config.toml
n_layer = 26
d_model = 448
n_head = 7
n_kv_head = 1
head_dim = 64
d_mlp = 1792
vocab_size = 2048
activation = "tanh_gelu"
norm = "layernorm"
norm_place = "pre"
norm_eps = 1e-05
positions = "learned"
qk_norm = false
attn_scale = 0.125
bias = "all"
tie_embeddings = true
parallel_block = false
init = "normal"
init_std_qkv = 0.054
init_std_o = 0.0
init_std_up = 0.054
init_std_down = 0.0
optimizer = "ademamix"
lr = 0.000245
beta1 = 0.9
weight_decay = 0.49
lr_head = 0.00496
grad_clip = 1.0
warmup_steps = 479
schedule = "wsd"
decay_fraction = 0.665
decay_shape = "linear"
final_lr_fraction = 0.0
batch_tokens = 65536
seq_len = 1024
doc_mask = false
z_loss = 1e-05
train_tokens = 584600000
steps = 8921
dataset = "wikipedia_en"
MLP neurons of a small language model. Each row is named by its layer, matrix (up: input weights; down: output weights) and neuron, and shows model dimensions 192-383. Each number is 128 + 32 x the weight over its row's rms, rounded and kept within 0 to 255. Numbers have three digits each.
After each neuron's rows, "fires on" lists the tokens most often at its 100 highest values on Wikipedia text that the model never trained on.

L13.up1723:114153182145146103103148154141128107100118111100157094124227148121146151180189151197157180108138138194125127129136108134116156122103110068109123123121109129172186102176149147123107133144084100089164153132124116146137095136117152089077191173125087152169126190118119116118124120076126115133101121107123128108202168076087135158084116104130131173087105136110086162143162133154142132102189061148090139142099139171149063147122148101189110178106142120100152115146085170141113128177120103121080095140092077089111159185098173146132077129165142112120115182142124154128196133147154126097
L13.down1723:116163121099112143139095101112116071186113128077139101147123124166156118169112177098220108121151198144162134102098124103121163133144155127170116101135128057099153055125086132083127173145075147134194148134072154132142086088160138175153130152135144145145097163137179121152131088109089190147129123171107152073070136139143135164134130167128148120093167126140149176188186179171126108101123113127135085138105169165096129181090128138153114122120112183145129130140172156206065145116102114170154187147078149110122096154135146126161115135138161125139093120034140149105157147120123137122
fires on: "\n", " ", "==", " |", "-"

L13.up416:182115117150144087143109224096159131136125080102131126107114143128178097124154109110091094079090171125134159142176173114153129083100134123109087174119139101176153127112140163132181076118140109120113152099134096177114093119150069121096085128135099106128125186110105081067121151119102065098136119109114101112125167150150155074187097119120086148176092168137089135080163110202211149072174082098118144183131217162117105130113166136090146147099094117114095076127143058185176116076053109116085117120138161175113182148106116142135100136160126125075138152122135082088144107084093187054
L13.down416:124167082166124122091103178077179154147173112151126162077108149161172152111102188191121164095112026066133111124140178154111097143094122121124129114062136115107136080169098099111161188170123161164143142166115133114102111142093149171157116108135144164156098116117109148076127136064117175135122160144116255111079176179133156114094147080121083091125144114112158141158165098113143128150114164171153077118111077161181193139160149122134087088101162143157161068149174081174128184110130098117101085187109191085111114115177104112141172142136167100097120150160168147147108100081113152061
fires on: "or", "k", "ed", "ab", "el", "e"

L8.up864:173157165112090137109193101112126158111103128095190153123099163171181108108101184116132140155140088131099126148189086156135092114126162118052116159117093127117195122135140110179163146163128104096075163171091077108104125117121130077173127200157121132132131094168175142152139200102200151105087109122115157086103123104079135134130148125113099168140164167122181100105175113152145110120093125132105133189129137140131098104108106118149074152114182134076108089191162079168104141071108122152168115096159152062132128119183205126160150164121088087103097135144115104136147120147138132055
L8.down864:107159148133098096075159112185151090104113114165180071154090097075071142179091134111097112171084164097145102144110107112129106123107064023098113139146168098180102100204081164091146111152158120140184163150147140105146089096114144071156119123156103154143114132190114166125203184115132160108149135123182140131110101044157147110134110109197111079110084106114157147123086168131113178118109156103167182119130162092126122118121136121150151091112113143139057108120183127108078115123094150095168101160093142108096154112118143093100141170071125142108118134172130172148148108124079167153
fires on: "ad", "ra", "er", "ri", "tor", "ba"

L13.up544:155125160170147095098120215032132123151159157086143067140134157110139082153120125140049109125143166141124177097099138085108036105098123119070114143104127051110130180100120111128156146104118066142154180136159121222079130160146158176101152112128127098134127119136145081175110159107129154135122107125140144182140160126105165134165104141155129161148106151093147156113148133080160149063124170125111090188123165191147097097114103155170179153139106102097142117144138086137143172104138161102141147089150123132105122157149131156107153151145097079136099166165173117152145133157167142124
L13.down544:085109092157103130099128139191157127110112148039116129109137131181139151119123141141183160123162105147162176186134130151156113122083094129181154108165071106103092119121158102113148127123100099093133148124109113141143131151119156105152067120170118123085200117152097174117153130111149156110151091066097160116105108194112085162104114144095130072129149152115115185189184205131088085156179179093161093156067140112136168137168110143156106119166159139070144090170120136071125121157169160113184091099097109172091086118130176099121180131152135146160152099097086112123177161085137150115
fires on: "b", "ated", "ad", "pi", "ig"

L8.up365:151079109047066066146167133091158151096093101124161138116164160108197165156105116146118152106146142067141138138149135142119140089135156136086186179144129168073125153102130122118127106139115074144151126111147183135145095203141139118156212146103126129162099100151113192142117137138103188161174097060098122134153140161113178120091150084130129101182131136146146145125124110124183167079105136125086148134108140130198102160086156137071129106119119089115177113145117178150091159141074135137113105131106161116142108171154076113112104173150160136074140115133125106134173155130134119101
L8.down365:144127134094095075115157113056115115065118079153093173096140138118138136119141147156134112127131142128173144104130193149139106161138100108096118148083111156183092158134108104149176131091147128104127155123129107157112123107135131113150140201113183183126159179102162170139133166150119151122116157181118157169104129113135132166104153099161124143127113150183118190088159113147168081150132122161131147172118059079108132110104128121104128072114181107145135063156101145146142124156140101121115174099124224134076132105130154134145134159158183103171087152104148068090116135144115131078
fires on: " and", " of"

L8.up624:113137130075137094132109113163127148074179075141116158138162164100163155130116163177083161099092118135143078198107114113142084139167136093132179146080101145159212061154118049072132143126100150088151166119182164177140107113147134130087145186179115111139177132113106121115068137153115099139108035102119125109074148112127121104103149131198143108133152128122027181125115041206167088132118078089112121142093147126118071049057129104127107104101117116123155141164122088151170129136116104155136183149146095104181161107104143142109177130127092152145134116164104092109173161150116193102
L8.down624:207163127122090069122082118128193079117089153138084154125142134176140098143114123103163123108154119174121142069140013132144111115143121124116113100102175148148078095110082085096133107159150117145139079165125086126094170164165144164162147089120176163147189101179130158141096092149137107104163108139130165192129085129141175164180141092137093110129145147186154124092092165150134121120127087129126115129149159162100133078175155166141057138098107172053110090072109157156136128133120105153088118063126174102148121097101105147084151137157129090133167143144163147125150168068130130158
fires on: " |", "s", "\n", "%"

L8.up1011:074163128084081089159130183101137163152151121049110166157172106221141164108122170150100097126106168114164109115186123130153176165112114186105136152162114138121105146096139160139161164133097141168206126139124100159169133134220123142134145089116151143155135111096152178167154145131143093134065164130106148139097133158127156044098136137079067167153086123187105154100136072085139065136097142152077162230144130063160114016107111128110130089115126161130146153105034058105136105136110127144094158159145088123145161153183148130156161150100101158170099148138173163066084103134139117147
L8.down1011:140122196147093128142117169096094079099161123123109168230137123095146071117067152140081145151113129117175157160156112091108162152163090098117147146180132094070118159154029108164129164155133115099133113134141156206076121139103176117166169080085167050118097084108092107127167166162142137147171092134117119149132083077130151153142146109086140123156133122129169129143131111127156179074123111137066106149095125104164094139078109147084164089143166143162116073120120163194066149107154195111069131160118120150131143163081204170123158148152158131068126124098122129082125122097156091216
fires on: " with", " to", " from", " for", "es", " by"

L13.up203:139105158193117083101182128131131110122122130105141116105199134038163130131113070119099114158123186094140149167163136167156188120079142121171154145118089110112151098165122139119150182125145098152131168163088091152103117177167111126125155131159154123155109137093146162140155077098158138128084078128107115103122199164129074110133128177125083045078137154117127216113193129092088108179148077093101200203113135143159114211144120072119139173099077174093185172156124123147098193089143181142121082032151161148186091083136133147145116212197133181147091097181125102139176136098120123141
L13.down203:113110141082184099135123106112143099137128109163144149177135098169147169170119171102170163079159064111124107117122147128153128135132144111075065148115099155127097128157176133134108123096113055148100104111153169143130116103137093113130157080163147149107138137111095149161166142139106108105174140086118165128114121113130138177167143097136144131150114123104096102136140155184127171123123104065185065138121158175139169065081125098146117154133158122110148114086154133080090100192132100120097121152134135101079127157121108125160131111125212146115114163101104136166102078100079145116
fires on: " de", "-", " of", " |", " the"

L13.up1742:107107098089096128104134155079132074109153132110170069176133122052108142149161151151098113116156159130147121110141182145138087131156158140124119146133135116128132148142125178198136133097132080101096165171110079141147095163108095150116169135116117165127185150121104194123149097088158153125095121052129136171113179141126085095127099099128133148158170098130096160066152154096109107071108111101126132188158110103114075108123169121056096057099201155138112154213145096114105126091125117085175187123098160148161147103137129137114112131105126100167108169151143114084069159158214112126
L13.down1742:138122036110148114097097142099135121084126185113198148122152106115136130151068082067156139120141146104155162190166174144161172110173096143095136040170056178097097173080121134155133120138128162153119182143182138099084136150132117179127078126122144139134147122087120114111148147126195146173105152160191186155145097143109072140164154147120157120125132131164062171157079133168150104135103164147150128086065121211157149073111163098165115138140145107109169177095107150124081107117194130084076165097190108144145072129144180117143129120143099078117138079099069107081125147073075120159
fires on: " of", " in", ":"

L13.up972:133095150133135089150058118087114089114151129150131084153169127088130153115152087166094177139128171122151135115140122113145123150178140195117094164085114115129111169172146179102125115140043083063135096163117171136088130130152058157087109177168122160132126142076127103153117109137070076093081116117142099176136138125167099143184079103124098155136123130133087135142116148106145174149117113116138147188119107137118143142045214130119166129090098098062163110158119109052068098104157138087113133117161154144134189099111104123156123172131140078065098132112122139112144113072142138162
L13.down972:170097122073117148131135132130117119161110135121125106042097185125125096134090125095096111163072154105128093183069185118161106106120067147155189103125120170121167063136123107080133136238103165074112161094143179102141164130140151178173124159172107150097191136236128150138117137081147081119101077141119148158103121169146116090145128131131138155141158104150113086148105129086071114151119139149129073127171118122109139168198145158150124137162130138129142135194207097092116150162129149113166085095106165181106152128126110073080154141082127071079118159140081180161157153074076130161
fires on: "k", "n", "ed", "or"

L8.up728:105092061120153113141066162118170096131147110129159133127133104185159153154139133186155140139130065121100163112203046110173124127139121130105168179126150137127144149154103123140174104096099076114094135136134127117083106108191134112131116179128114144076107109153146171137144111130156149151119146072118157121166126112120178139135141154125077127197104136182150171100132110194133180133120128095082148092084134133205158131068096140142127069100113060122093135119167207097122110085123097152151184130119159096133155197161149122145118128135157111155147112126121131141142140144190151130
L8.down728:181074168143112120165083127199136136075067147149155129103099158098189062156080100130158166156126124129126090093102122133100115103120178158174109136125121134101159164099185131128105168130142110139119161116112127118135067126117110122169123131143156166073067139119134105121104124138125118131197119099178157141090125104125118105094073078146116163119189120158138117128090125129139113164125190147174181174136074134078122129196149148156171116145154158133112080110174087131155163148118170142127062148131098126138136145088141168109181146159118176132147102120125101064146139141147082078
fires on: "y", "k", " of", " and", "er", "s"

L13.up1292:138120143115148152143123066149107145144106194176095112163108142079109164122165130149125145130131121089125147121204132131162070118131110124129160176128124179094164128135158140076181137112087108087170122158130213125104172172167122113177170137150128124155090122112136141093140160181112162131138091165163165127130100130139129103154140122138061118160027128133073157101177121137213172074135141132103092099088137090204096119123139131076154106101090099125117159101073131160162204164123123095097160113131072095103122137159152156096097143081127153091103137164154114091176164106182122080
L13.down1292:164166117086123136115092167131107094216148057173174137122128137137120133099134163157161132150196121177132109121092151102122154167151142145123112103154170118098127145106154095119131145103194106161123102103080065109133120107067191110145049104158088110092168094128125144166120061105128162146110093123121192136116095153075104126118162141132170125135158112098113102141158111117086178159118062109120112126138106120109115126120127163071194160175101071193134124112148146131114127102114122125116149087085156159092034138066157137128158089199131122162090083126091103135119116095051119105
fires on: " and", "y", " of", " who", " /", " with"

L13.up492:068151094112102127127139127125141145118107131157132136099083118134092199063138109139129117107108097150092133155079131148102136135073150167157164137164143124103134116179196172151061177135142094170110144104146131162115150124072118105120169131168138132094106139078129180145109104160029158157085118093145125170103163083118116149164091137108146175098107114115142113108113120219109104141141081040109131129155162190067128141130090101118091123148113080103117155159087078121139111098116134120146162130133190168127184128094182171137168171132121145133148133197065175151102126079128201124
L13.down492:151085120096140092148138120158148153105165137114099056138125129154141087180151147165175138124161121161135079135166120123087102161219158142135132111139117155089157176111154083062120136097102117118107126151127125127145164127137147173176119148161158122107137169130100127092121105069127077144118099110150131113159117124114105185135090172098154070088099195108138125097155157086107079133120146143160110180124124112152144129112117116128111099186133165092094112092138122137132086120095127194138138131102142142162128149060151157147072125158156148147125130098112127157095094157214145102
fires on: "l", "th", "round", "ul", "d"

L8.up166:072125158138144072134077077110160149084072124180150133149129199086213103113194123133125199140122132087108109124145090173123165180197115102133098170130126140154183134153120105116123158147102108091113106119081201145121169165141130137128112208099123117135116147123104197148033169100135103157177080072117104130072136192136108109095119118080181122148126080109135114064127097160097177075187089125132114123176122195119152174104099152120079094146146137126142062155123206098157152109105122112148096084165135092138134139138147146164082146164116143117155111093137123064135205083173112141
L8.down166:102118159098106078149131097101112124114068146101159147122134092135121131092165165186101136122138169093207175195139170123094104147123095158107182131179150146151143129084080125063140140136123121110139059107101099152177045148113129159111136143069118120060184143133119108084149103119106165128105187140166136129142127069055154138088134141125126096112056164120095165123113124118053117119107158189093122127159104109136177159129152164098120111172135113079160110139109115161135110124131080088136104116099100139103125167149125133095139108186101140137112144190085150128065138164117132194
fires on: "s", " of", "es", "o", ":"

L13.up383:150088170110180139142111106172159083108129057149116138143147162153131148132154127120119117133157109134123112194150137168164121110113168151138121108163128129106140087172089150167086142070128107143081127153127143137151133095134093073136156142122139131169117095109116182127156102101120176107131165186109124172161204124056162170126128112172105106101076104185083135112085133111157152143107141124183080226148136116126096120082084147057119158147132180113118151109181095135121108151112122162114131090125156124152172082075138113156098130094101071033146153126151107046181088108121182067
L13.down383:176178149143149159153122134077070095099150123124105175182120190124144094094134141154128125123072089109144150093064125028158133139149115179166167149131085141124132118143170104133191129126099151054138152052113065119140095155112124119180187055061094059136097141151105123149106160147099161103059079167133170210121094121117141110097126157135146134087127106120143129107148122098112124154097122183184092116144130136148141149148174139159136142170093140126161116125159101097130173086151171120117145101111096104114081120116060098144090117139144123150140164098139174146168100141124130152
fires on: "ed", "n", "ted", ",", " –", "der"

L13.up284:138201139155149138064164182087132152130143131113105140072062162074146105104148102158133126095060157133126144151130162138155123086119160157151214075128129128136206109196072104132130145123081176064168152154140157133120170169137141131149165128093099155148103094129170148106073205089141073104084157124081096164086129113149154128075150082111153118109171051113094144096194143160106158132194129165114150141090151143151078100143140115143111123127119089155157107190126116125165140088123112193080098152113171145163147157080135138105124158151131121108076195137122046059142132096053134154
L13.down284:167165116073153141121146146176059073139104119204142097145122078079131146155120075203083100136071115118153176068189150121152142119167100095089101085032179136142130200130087145143111072114111154176137155128139132118110131145109090107170196115164151104107145136140100103138059153102165149117121097158144148154119123116089022108127152100119084134159157135069135167108224150123150150109101159108080135075022086116119041149098129148124132102088152099136087136181120146139159160111158131162134122132135062105087123133153125091148113090138154089152138173114144101106119110131079124122
fires on: "st", "re", "u", "cu", "e"

L8.up978:096158182170115145153165127103123163118146179157121123147074152088116075120130152178108106137128122163136107116105150186047178146166145133133174109183103132145143099163106117117111189084154139190151121127105126146131159083125146093100167137085107104188107154115124175046161194101081089133135192125134179161142193118110123169086158091132132136141139084198086142151169079152143153125185091118115127089090165122088107202102190098098107133122078142137089146166125172082137102136116112167101142125187132100105150164101120187108093140157129129119115123144102100096127152112140098188
L8.down978:188138136115162148176161153156144133105046105125167056134147176135096153176184144150080117110170113119116104151108152144100135180181116070132113116120132094137112128124217085145045081161076155071092095181091104126121118116146139119082110128131135101115148108121115129044139113136130122143154133158115153081157115107082158142146165105153172099106118100146118177165104137146111087187160120140087196161071082110121138166139146073089144076145097154102127068092131182103158130094161158172085099181165130122098119108129117093163125127124118073131147113161076180173088115126102084141
fires on: "==", "st", "re", "ign"

L13.up350:150089114097122097134107110127154166134117082140142135103175111115152146140131144123112173106101160074099146161162096124145150156172146142121157231139050167103143087134150158133084135148092147164134094111084145147112125157164128144156156144114152159114122099110130120148187102079124096113126149109158104072094183119065139119147074160106096105196144141143140151134125126104102202078083161101119086132124115118128120167098094113115142070114209110093140101152147125142080167079125138135076086163126215108189112127181139138135110139110134100139158174190219074091124203150098097125
L13.down350:139118119167140154137107169122106083116153128125086106146121076168109157130131104148062111149155160141100079127117125131126150097108099130070124141134142104162125188107131111164127123092117118127129095089111143216145159128123102126159128114127104139138156105146165144137079114139074168216166172137146136098179177173137100185122179121102163087129068112156105121159157183118158122123151182083113142120112159118132140130183133131138116143108152171054113181036098074086170156143140144122101140075184125135154104173074071126167073127113149126144135118103122162139092201123123151090
fires on: " and", "-", " /", " |"

L13.up618:120130216111146098146138128123134128100179141078103126095196130157160145083155138137153144191199141163130141170105098107132159087147117120120188097113111158168123045182116128079160149148113145082127116125117143149133106142129065105110171126107129162144134171163167170138120135148122212129105061128171109069090110094123154192159088133129065136162128158107090154158160127100139138093162068159130144142123093138106070101112092119080140134126126101181159086108114157168142103098104147157140151149123132124107194144145059134164062150040091158083128173174089097147170120134134129135
L13.down618:154156161133118121103115152104105069122152109134118095124104134135070122130161117082111095172098159123109084109119099126092133122209109147201099136059130098094092047107075121146159115097123130179158087103131148206153113152120132099127180108091179133169141186131097128155139081077158082104197092159166174149108159125159175171163146157128169160083104105189071090172115130110143136089164077164195091196108108087131126160132181155178111154101132147145129139158068151156142128088128213129159118138116110171091107100148102156113167076112145128119089143127101165132106099107130113120
fires on: " |", "s", "==", "ist", " re"

L8.up205:122104156175147108150113164116095116121180167146076141091129095135185203112136135119097039147139176058113126130141102140132145123133144136086144110072059171117106136157103115132159091140093125143121166157096153113148157144129118138117131139112172152116128096111149105158090132146122091117098172111146102142102087177056087092113129090157097102075107125153116139189118150168112155136072064148145204088128122134182084108166103144082115106141188129117145136125147171080099068083127118130162166154166110144117114136159077127117194125123096087116113113147131109107117144148160160140
L8.down205:100138129106071140143088077133171069109127141150120102090108145135118102177127067121161165127130148174103139189113112143143114099118132175092151058177121161105141188179121132121107108081149118125119106130160078061125136161134157197155120133140141160137126142135167123117109178113121108071120186127155153106214156147084135191117105178150105114080129088158177123116114158174134155136146162155096109181080111146177114118121137103073122124094166143122180144136174054175126105189169098132129127161097084160161103121122125114107081099136131133203120134116105134133164078149185156127
fires on: "n", "t", "w", "nd", "all", "r"

L8.up1789:121162158107096184117109122120170086078142125150176053158161095104169150133124097158117166127116129083116093189161123173205136118133076133090112125089131127147151151103118114097157086089142106114166115161122133138132085199136117130146067149163114072188065172128195153131118158156094190128064123117125104138118123099116130035150117130108123161084091136134069125141197107114124126109119062061152132136117103162137101116147123172085211132142153151095107129169106127103116093096131123170175156110134110139123143133131111154138109117128153166108135148147092141138078159102125130105
L8.down1789:118113152163128102156169131122098127182172155144156106144141201118137116076135143134129120107150181099115084149120137089130160153088143132157160131175107063130167124153134165071124115125111173132144144144113130107158078109210146128055155159107187206124116113171092147097164113136131148110105120121069179115131091090091081159086149163102105129098135141092150159145119202147162133105192144130121099132060117165137100146108110095108116126078124138177078154146168150094120140129122152076122092131093133086110122147107110135090161152134145089112171169094000126158129081108132125076
fires on: ":", "old", "d", " in", "-", "in"

L13.up1214:127144144140096165101163201086202182076107154114132121136160104069198099082115117101107130136131166097126120122156151132119098152138110182113162137130127123147117163158110136131116130162090079111129082193080088094122138143118152100120132213101096141143157113106166152135120154126117151105140098101092146061094145129165122157158094194134110113085058112169121170129165128146164169038127043153147120170087116175096163109105158112093178092100125156144140168175122133141088135112111165141105122134158138150201152171105055144111090151104126093098110178131114089139083181112140057163
L13.down1214:118107139074198162094101075089134135133144151175122140159104079176097108145134119104110129053151115155143086159128139057099096136075121135093148150106133064093115130077137135081100129121140174136085128092178136069119146108166143125182153130089123115134143098048132120105180066131124166154138142112086165134109132129109091117146149133089144122132135134089087136130114123137123052156111101127145064114089174137126143096116115150092096168135163120117158099114134153067118091163142168077223135151120142061099111132152115158145159099113110099118142153181074163116149129116162120064
fires on: " |", ";", " in", " of", "ef", ":"

L13.up783:053116112125079178120130142041117169145097136135110146116100132140153165104101179103104122176112150062126163132139165132112137096106197135110129174103164115122159133160114126148160128166088114138139119157140098120082124135116097125142122146123147135110078119151094110114080095104117110151080177097115118085118157178158139131156065195105088155151149133062155146131126120137058139145163125118102137159179109107108104193135185087175156128141148132072157170171074104176133129063086109122142140123177125102196174104121159143177129117141154130146099093171127159142131133141159216137
L13.down783:153069140173159152101136156134169098073151096106084145101104085108108144122132097094131161086133143164127082155190119101125167145149101121108094092160088146094143118134168136183179115116132171114138117109172125125133098165108184136063099180150179121123131157108126120178136043055110138121221123192118171121118119114097164123114125169149140135145041115133183105150114134065137179119124138138117148113130110150081124165097105100100144154118105114141155129079088119177092161167167151133091090168115085105140129175092159089200095171132172095081120110127143149106095070160120099143
fires on: "el", "d", "al", "th", "l", "o"

L13.up877:079109152202074159159145144135137128141165147101138165130051142113123113141187153140097092150156105155118153156117108120071104128162097116125130096073115118139079149140146124155159188123139161118165101154123092119090097135149129118083168101125111143149084181103092121159060129122106153073131139139174163164182125172080070130136113172153141104111130067079102154142069085126117110085170193124173133136142104166141111138162222118084186135088141081122130067148113145120095119118104124138157142118176143164122157147138084130123121123123146114088147089119140121079064166141123179117
L13.down877:144130101112155089158147087162093163166140096126157177133179154126147105148122186163155181118135068119123104119138143095136115181070148152158081202166143107111148147135171148090088146193135185125134085122168159132143137112086113091138120093096071156117106143121107119123107121157089109123114074104116124168160183135099134148090085134158162093135193129177074124097118171158180162115110117139112120134151106142100183187084109109060107185138148131066117123137100108135068070154136125157109107169109071153091172142148093141088183130109132143107165156129120116128096153094145154120
fires on: "oc", "la", "al", "lo", "ri", "re"

L13.up649:138127171104123185144156120119092192104144156166109148176156111139108115177176118147123093156158111113210149174146176157150187140151127114167084080112126111166114123122043175162108096161085171124147131182156222182133148131152099172180126127138175090150185167104150173112140120166151103114107120138076082122132162094166145152120109093108107203171082082143129166131185098136113068116110098133120141104080117104157099128081085158156117098082138154080120133129111108073149127179093087161099095095127162153133098134146160126116147153104074147127129141178135152107173159153154105103
L13.down649:127125117107159144112096130168123131125150074125138122135138154138054066089061111044123207117106047121105112083147138150121132137154148087181122153098121096082129191174095107109155153148190142184136113125151136138163148154061148149122169129090112135135152110085162090133151114129154126119164160133122139092118170079103156124146117130112104114158160062113096150152125146136112131121151123107153099112122172099140193088149102094151163171180187143146091085131197138161147085169125131130138121124100151082134115133116172145157135165151144203141142151097119116136080103130159122182
fires on: " by", "ing", " the", "ed", " as", " to"

L8.up1476:128095130161123079125173089076121117196166155134129120104133168107181164132142133126125120156129166103171165139129127131080115097075150144121192132150092119039143123135109143187128113062075162151192175102155109181089125078121182108124125151134144124170111144127122136094100177117073070116125128144158131176116121165117154142150121140159129064069106097152167136116140129165132144101142116226174149153151149120157111086158115117057089155099094100178175129131114123122065114083087112151123136133189133132123130163094138115095108083131105092133128208156141094044124101172138146146
L8.down1476:112116130139118175094121088178120147149163111155142141087118133186164139079126117185109149069196123120130111111149129170174037208127129120112120089228050119150115132126107130210163059127159138121135126130078150160104158186140103158087169115150131149141151134112191119111076095083105130081133081165151124103132158115141121178158123137151180139074133125132149155156149109148156124155133104202121165173096135190120110136168114131054177099102130100154181095110202120155129076078098057123082142116073074067202142165118124142113084140119093161123096165113065142073114143109118100142
fires on: "ri", "l", "tri", "t", "r", "son"

L13.up1285:090088148093112134180159179152124177062155102104144184143077110130142147106168134108161068105136058078192135087140151108123126097110156160090113133142131077118174145203156146181131134141101119119139106134151148143128116145105126129139180156140106114146123160120114148107105165151118075152151128120105159131149110192094124117148097060112129123063136146144077143059137120135073138117143068076131148172143146088170112116138113108158121131121156101078134137112130158138169111091138134146128107143153143129186135116158173172145100179104121138093113090170107107115095156101066143129
L13.down1285:114134120063101137141115103158144137148135158154107164132107173129044147166175140104134190138139109179132070094136056138147116192160160138098119147184133128128152105092183110162139109085182173138112153126159175128143127104136153131127151100068169115128142136112143148117140078158072082123080130126180114092132159160172166109146177183106081088109129124107130118187113072100138202098145136138145067122102163171125141161074110142072118136134101095128115087173109080145155189165112180154101119143099147136122055162154126130114155123116109126183126120120111153156158112158121024146
fires on: "ly", "al", "Personal", " as", "ta", "th"

L8.up1382:128129169201162130153098106080175208148087108066111122111147155130155145145180117170128119139114154166157118109153116156130128141129113129183108142127135144117072068168137146147103131100107133133105153119054187079146124145157101109088133091132151115153097139090123155113116157142139145125118104119135118133149150132111178175100109105154165160099072114137134191089102174140156098200109098165121193127200109133140146132143097148109148105152157138133100133160199123180110139099106124127122154169135195098108218168110118107114128192183139110092194114119146076143175115148111127043
L8.down1382:187142130089138128096124166186148169182149095154154186157076128189108109143151165181078117139112172157142123136118116137138130191148110153122139152102121083193185131167146115114113098160108131179144115068151140118135137099143125126182110107130255129109131130148071125087136107129147144068106091125136073138140081067166122116116164168139110078099089146077100170126137171138111085149136146132143114115084110107099137176168090109053172091116077115164102183158170107167129133114147167110138084131128164148126126198143086111212138152126126123104115117184119066120125072171122144082
fires on: "n", "g", "er", "C", "son", "der"

L8.up467:163129174175127067123191148120177062122165111158124131140128092133150131111146119155078100139160089144137175142118110078130158143066147169134155162110124097116150099125135098097191148210081117121120150159125075112104183126177099115084155150123163160141130181137140161112137141119143139144117161170103115113114124137068127173107097083099106098126155158132133077160150167188173121058071149091103127149084105133161118106121117144171103074115149129130071148203164116132137100201139186172125095130137191089129206185087176170136121142169061065109119128109087109088135144132136097083
L8.down467:179145139121095118116125113158122133122130107143186159095092064118143087039149082115106178099127151053143102160102123104161105073153097084094136148184140085145115083141159137093144126126227125170181091141101143130136100134089140167115201146116138118137105135175152131135132143142095158148085172184131084140142116112213165150082103114104123123108098134186159129152136164163112142181141109185107132110139137131079169152120095157148164167108087104118120152199182133130143067136068128135093064108080098121157135133079137131144075147158100123115126134076166098110181120098163173160
fires on: "er", "ri", "e", "i", "re"

L13.up272:100085153146119208042131144155156090058177141147149069170119154135093126098226147141100102170058115166190191134117160116096072143196123164141156145141084083145112124153097119189072180159101089122155191141136146046113059129126092119143126106203118151169098148161049125135090138142125145129144127094159136143116159134097133096133119137095122136090153112168142120111081106168114108058096149137143073210111121116198137164121193133119159146077113077141151111217138134086178134138100131105132132134153093109096171145150132150135131143149169140121064158128158129107120175130103119144
L13.down272:127139127161183115128157115107091108113100154152175224145066140050142169087109111127128103146107137135122163074123173100181105126126135100120141132161128140098066197139179178085087160129147167122178118105136123153121140142168155133094090158087164180171113104174106121082106078139147133095105120065139211151132110147168079185113128142143102119162078115097153161120158101084162068128159171117138101097098182125164105162156077144155180115121129132075090121134117172145170129105132132104132142120144167174151141141105112075127106137070150093101099122128126093130111113150095115061
fires on: "al", "la", "il", "or", "ar", "mon"

L13.up218:134090082220173131150114124103126111125133136153152139140090097096087172184097116103136150129117134123077157135147122125128125161191119102130128157195116120201118167134093128159100132130112088090112100158166140141087172071121159121091124153122107158111191150116137111124121211065108141165105043106164086111166149117090098146125098095191069181157143108111091095132080120160146137142143082085077157146139166111129151129131125140101167089126120081095176164117117119149196140091116129117147172084177142105124164082201149146164148158119088083016175105121171090182198128121161187116
L13.down218:143110161143109128151170160147171075128096108091119158122133134151122192170154113122138164102133109100157116176128153052153126165152116144140170127077083107111119090098111134122173175098099130152152107100074101079122142111121094130159135135143105116130099098170077136157102069138123148145166188090111121138141116130140174131123135147152104119131081129143059115156064150139097089149063068176150090082155151060061167170122142138165056118168099136100105152192177100109150112101111115140091090159120157178109116108143151165157157122162139108171123140111120114128115109135130129133
fires on: " of", " in", "ed", "n", " In", " 19"

L13.up612:152152082150110112093116150102134105153144128125183095159154155126136154121131084097085147168099141136171196159151128111136172131112108095119104146117156102133108050157140155172095142068090087093145116157096121105074142175228128116138138144090175190184079106064145118081129164140117138097095105104133063179124132094126118121068167139105067097101094139148087162105094118129131096089138071094059124197198148068175162159143149160132149074112095151099106098173091123068130093152162081167113122148121148055142150125102112127107068154148157121119168168182136114145121127103117125130
L13.down612:122087108092121125154135133097140113144172158081147184112218095173110143083161152154154144163139116085160140122084152161090188091068106054143114152166138176151071142107084150201152132122142124142137123115146158109160165078111101134104095123136121152117112117115117133120065088170144113058058149097163079131095140091120112167183107097152187101143054188076190169158123117127143149156117140084086129092124081146165139118116154170153141133126156129122071094101187117111098124143177021162153146106097155139182157100149096112116074137120206109096125122097093130100102138118089161148
fires on: "\"", ".", "e", "I", ")"